Weights of a small GPT-style language model, trained from scratch on English Wikipedia.
Architecture: RMSNorm before each block, rotary positions, no biases in attention or MLP, untied embeddings.
Training: a variant of Adam for these matrices, 9867 steps.
MLP neurons of a small language model. Each row is named by its layer, matrix (up: input weights) and neuron, and shows model dimensions 0-159. Each number is 128 + 24 x the weight over its row's rms, rounded and kept within 0 to 255. Numbers have three digits each.
After each neuron's rows, "fires on" lists the tokens most often at its 100 highest values on Wikipedia text that the model never trained on; "fires after" lists the tokens most often just before its 100 highest values on Wikipedia text that the model never trained on.

L7.up631:125149112164104145085151139105136132103130145113113146136101093132104086168153112140136143150103111141147134101127121100171110120150128101127174129122138125089150085124100098085121171139167143116140105142135157107115144112146104176138117104094151130156133137110129108118156105103103138119159149083121122071144100159128083147125123138109131077100111139165093114132108109206134138150129143118158131140123155116091127149083114111133113098142104133134121130115160113132179150118062116
fires on: "it", "ar", "ter", "hi", "ff", "ad"
fires after: " in", " di", " ", " de", " (", " ex"

L5.up482:119150135141097125132105132139123153122168158145149130122124107127176150108154131191192154096134126132108133160128183111121114152108117138089149103113107116102144132065126132077142141110148111115140160137136136156107134151184062117100111119120149139137156131082105082134160120119112127121120123103133115085164150111149133145103149113152127136095126122141149109132114127117087098136127125128160164131129081107115097142077134141136158125119089091125106082153158141147144159095136107
fires on: "t", "ed", "old"
fires after: " ", "ur", " con", "s", "per", "on"

L5.up215:137158136135135098126170127082155146150133132099134152098140132121074110132099105169127156123139124148152125134157122156149123163127139070142172096146153169139196120121163180154106110104162118112111132162110142137156158159158087146122152123112130139145122139113148094158142122117116109125141122101131115105154110093154134127128122126141107115148132110095105150126119138141107202112115124124111074110091112120108108150108149134117131104162108100095155072134140108131177126117121182
fires on: " 19", " well", "l"
fires after: " to", " from", " as", " in"

L3.up157:119121129180138119093148142124158130107135148117126081138131114142119122128135155154130124068113105166104134138093151161144092175108115110090100099112137105149130138103142133077118153141129137120129134125160122136117115111135144112118129179144181085119143119111160111149146126119073120151107127118165128118166093130173065140098108111159101108128113123160136176136134121108131152110104111130110163167146123111082086108150159158122108125127128095116145144148092105131111128142055149
fires on: "c", "t", "p"
fires after: " ", "s", "air", " S", "S", "-"

L3.up172:141122122168136102108107136141102114154137141094110125130179126166151140108156128126138131127108128166086149144136181120127108112154113102114134096074122126110125092119091137121130113127155131127115117099112153119132154119168074189088099135138130117130162118175107130163147109135147106166115127104126090117137129124117104139168136106159092099131117100104088129167104137116105096090069109162095137158088075143101164114132092133121145095118151148113118115131127137162159128149105094
fires on: "k", "n", "er", "ra", "ock", "d"
fires after: "s", "sh", " S", "y", "vi"

L5.up312:116115136142148169125127166154089146137135138099101159071141152110148138124122143158125121105128125114127101159156139096145084121097121111099150110140145169141181132106124131152121123152125106112117113111152119121155097143136111140132109143172079105132095173086091097089198092108178132100179116101104120076165126119133134086110071165143089132128127161099147088129131140129144097138127115128120175124130109102107174125141133144134135158097143144124125120130118141139136123127120134
fires on: " be", " their", " were"
fires after: " to", " can", "y", " not", " would", " in"

L2.up547:154136141121145114133144148083114116153144112167088165116188143152146113117105136115114152138136122133121148135117137104176105133115134140131115149111131074120158126155090093109114146104155115149127115122142118118121150131190096152151103108099130138144124114179149109127129163133115084129110163153131144150144118146138135119133105143109144112056132180148115178136087092104094146120105150112107167124122137147134159136110134095068157131125129091153106088143159156140123121065104111
fires on: "s", "a", "red", "se", "p"
fires after: "ci", " 19", " Di", "fer", " vi"

L3.up86:189105124091129181110142101107118122120109152104094138156111079145138119133154155117148145115126141117125164150129124129160133155130111085144109100175085159165139154150145137118095164108151099120162104117123105139119099141129155118113144112130138110178135068136103139140145099092150110172127115149118089094168120145123136187077125132125105107126133133175102095118141126151122140161098148135090132149143132091131128152116150124113104108156115126102092078125106101110106099137103138
fires on: " each", "re", "ctor", " species", " album", "el"
fires after: " the", " The", " M", " Vi", "The", " po"

L10.up607:143095137115129131125119120074138119139115141114124107128157116137151105115146076181137143119101128154137182126126146126136140078107123127140170091129079149120127150142112126106104142133145101111148133143170133076101102139127150127109153125138136141189140118121085130114113120066154077136112132118111117125124120125149114145107077195098120103119129128165101102137178119106107129134148149131128114148143121183135073147142158131172136125157115098120160150126090141109100164164137142
fires on: "y", "re", " album", " game", " club", " version"
fires after: " the", " The", " ", "The"

L3.up594:167109116147139156137112095103150127110122092126160101148133101163127143138151144117138127123134157101109170143118134176169099146104126103170148189105157108131104095149129149139126151171117133052142118130126137115134090101140144137104131068104136148112147152111112116139112102145099096094104122125116188092144146171164127140089123109088123137160126155130134119155126107121098141155104152124127163144132140096139101171091114122117134133130139143141156104142116104141166185106114106
fires on: "ra", "'", "ut", "he"
fires after: " ", " O", " W"

L8.up521:157095108122124145166130109128104145075126119131151121128150122121156133156182134136121131103088132171158145126074111150154152092126134096115192158120107094109164131108104132120138144128156100117125121142103122104123155126110172162141179113121140153132123120117129143118147114098133127129155127156136132129144138145126110201117126174117112096145110152108130153166170126097139140113123131146129103103128110115109100162143108088112125149107118102175136092096052109105095156119094163
fires on: " ", "ar", "st", " De", " de", "f"
fires after: " a", " in", " ", " In"

L2.up507:154157164115153119135086120122126096154151132152113161098092136146127110147169171118152115147090124139149148125145135111106135133086140115120138146122114055150157126155119089111128150123196111094149137126116161085157138108181102133118127102121156129124144151113113106184134093139140142124086159102139140124182121123113105170173138136103101152115147132109078125156128153168107100139130094117109162124140136137127141165128129107135132133111105115136159127139153154113139130069095098
fires on: "s", "et", "ult"
fires after: "ver", " Di", "ci", "en", "s", "ic"

L7.up519:162096118162143152103173113111115115112165128154147097126154132093137096113170174099169127133116173156132131101119141116181118096129138105131130177109090068094147137108125141098130175140146148123105110142146148129145110084135119164118115112159138137125146116124136169139142129136124120153129150147190132131164101161151126147134121154087100078136126140083125113137152150158135177143088107142110128134137118103147150172164122067145125133150133123139162099101124118128131150148126120
fires on: "en", " ", "mp", "it"
fires after: " ", "e", " an", "te", " a"

L3.up330:154106121130118121123094130127154125106163100109130080149122133139164129111133139132142169113116195109122175131148136144200139123152131116086146148141121094100133122100169140128131152128109127063134097118119119136111138110177150158091156107127115131119180115123092100122114075112094130112118127113163142133189124134127108135102078152129144137142133143133122113118159121125123101065088142169108162125129146141134140105134171122126118122140116162171093095130110142134162104099096120
fires on: "ra", "'", "S"
fires after: " ", "\n", " ("

L7.up145:183115119111135157100135139108123160121122068120133123165121124148127108120145184186162130083116155124110137109145102123146149133146112094146130103113123117120138148131142105149123154116136127143115137110105107097124128111125155173136130103103098142178110124134101133112137137107129122131145109156093098092133083191110070095096101127146153067142153148090119060126132136180100099088115167156100144130153121144129133172158102123129154136141133141138138116162121135126156141138125118
fires on: " was", "ed", "ri", "e", "vi", "com"
fires after: " de", " and", " Di", " di", ",", "di"

L3.up626:157132185159155098140133109108141129095153097070166119110089080118123128108098135152110118120141151136090159152132134161124097066152131114130147136135074071137114114136142105118112126125135125110085133128093108144156111141129111127103147116153153093114154089123113122121108132147122100150153148109054151114130144110115103189105117137095117098135092139159138144124103132111128133138120111170167119108102170112151108151105129137081156148115132131110147104122083156109134121148106114
fires on: "l", "\n", "e", " |", ")", "r"
fires after: " ", "\n"

L3.up596:167115121143114171176087118113114155110142150127134115112169095109166144148103146111136146119119171113178157132170118116133119142085129113155135097075150118139149130146135113143140110150115111131097136126136136120115086165153133131096106108133139129115162151150088106136113085092098132171122112118130101117151125119097092096122126157128116113083152140112143136169140103109136058099083133175105123108114151116150112135118063094093126169164108126107124144145135117119146139140107163
fires on: "s", "\n", "pe", " final", " Center"
fires after: " re", " ", " de", "'", " ca", " Re"

L2.up502:129043116135095134115139117144152119147154161151130111160132161106143100124117130142113114105106155122075149134087147134165144126147127150133085121085082084113097127141111171051103130129120072105086108123114117101115120138135133118091117115131120101136136126134140129136107153101106122099107142121112091143162093150098123147115122153142113127116107097149119140154131077140066153157106136131118137128097119123139075159119184105127104144148146091107126134142140109145128146133140099
fires on: "n", "in", "u", "an", "ation"
fires after: "le", "M", "er", " M", "y", " Bro"

L8.up533:145081124146106104129110140151150136114132153130140061172116141132162133123141158160108135090093123129127127141131110157116096131146107122112136120128126101107118121095129105079122155108150107129096131108122105121125088082148102155152121110169123107138117146133108090155134098092116115114097133130137123100177081111167157156114122134163123122074129190142119116132108144173125090139103127115137155124107149087114105156111046098138121156107101144136151151113091116108139178126139114
fires on: "-", "le", "s", "ne", "ju", "ed"
fires after: " ", "\n", " It", " con", " re"

L3.up607:152114099157137161147167121123142168131166124124139101189138085120131147136159121117118114103118118111113156133114160158183102092125137131118114146114136159094106127112143169104114145111157112122173106181081137132157123105099115132132155089104153122122108109143146127139103154111161098135160132155129074110155120131118116140126154107122106061143122157147074144155124132133087123144115114115117116105136122186102085131137171103127097134139117105125079116152109149134127122095115081
fires on: "n", "f", "u", "st", "g", "in"
fires after: " A", "A", " C", "y", " Ar", "ci"

L2.up479:151086135143149095152109092153143146117120154120156148153151152145096144104149130130130152117080126148147181180118146155156124188112113116116083128064140117095100124126106126091121156146172089117154154152117094143145101133161116111100111099119097102133157101160111120165109141153147085150127121138137151145122116156139083117167135098127127121131135128146110142180120147100076125098115092134130118158113149162110140140128137148128076097131099138130140145153119121123128083129105159
fires on: "s", "co", "ult", "press", "c", "in"
fires after: "es", " S", "s", " C", " Co", " "

L2.up10:158106141164163186093081124115147134080115148127145101102122128098159145133137128095127085160106120144153158095170122134120136154100126101133136135104110092129111118149114113066116187134129105101123146082135133152143074167152163137135112120138160129128103102092114116123099126104094111133165153117112127087129162118103146116167128142129131130118144158132141192155127113132100097140096151179099143120121155114103142127156143133099103130124149072102134135116126123094145136109120109
fires on: "s", "de"
fires after: "'", "’"

L7.up306:143100143113090134158155164133140145103126107129157117101135087201173082146145150168173116087101150163131151110123083120143114101122123129118133094082117102140153097110162114151119173152136082106125142150155110083136127136122161127077117058129127132134144140113133143080167119101124109100108121116136142126125113114135112145120118155121131121147103149100123118145137102132134137112153171150133151153133112126165138147140140146107119072115103113139130086158112147183143130119104111
fires on: "b", "vi", "r", "l", "el"
fires after: " ", " pro", " de", "di", " di", " con"

L3.up32:096107150113191112111113122122096107083145138115117117114140113105145115147120142097151148155076172150164113141143154139118115102120144095107129082111120138096149109066181125085146141120153107123159127137152112108120125144114148170111177135157118120127138127156124136162132118113145132163122135107138128121118155159121127124163156081132125082139095147077083138136147124139105154092117122099137121156111138135089112127192150114144140117122154118115141119126070118150174136082160113
fires on: "er", "per", "k", "ary"
fires after: "s", " ex", "th"

L8.up528:156060143132127094156162114135144119148088177105126081134153137168131157088143126131117116122133145135168132158132136101129102144137149144062125093094138160132123097134103132135128126133150102075066106138152131135127117132110130106125112119097130109156127105138145088126145116149164116136128162115155131131135145121124134175124084089088145152147131128124091149162123060135117114106083131139122124139104118106060090130126148105145131142093089129132106111127098116127090116129101161
fires on: "qua", "ce", "al", "br", "c"
fires after: "s", " S", " ", " m"

L8.up463:193119117117148135131164138109165170127128102097126091124156079130124108137141179142144127113148164163155162106134142129140137116118120084070133126118144118113144104115139185097116149072166108114119127159137163091150124112107142128122143104112144124117146124102129125093169109140112119114126166114165097123164116109158146171141097130162125136088140141163093147158155137110078136119059121154129094110125148135155157151118135110128118159127123143092149149147135134155144147130093115
fires on: "s", " 19", "S"
fires after: " ", " as", " in", "\n", "-", " re"

L5.up54:157147151115125114115144153124102140097151158102115115184138069099130081134141172147133119098145112161158191110135119150131131098108096128127166135086126092111112129088131161086151155098119107134115134138144108126175111110125134105133099101170102129120176106095094140170162164112157116128183163102130178122166110128090131151116091128154131106123109146139141117138134134127116109139164103175122120128093151095102143151111103135109138122116133124126130087124118125140119092155118130
fires on: "|", " trans", " National", "\n", "iv", " Trans"
fires after: "\n", "th", "-", " the", " ", "est"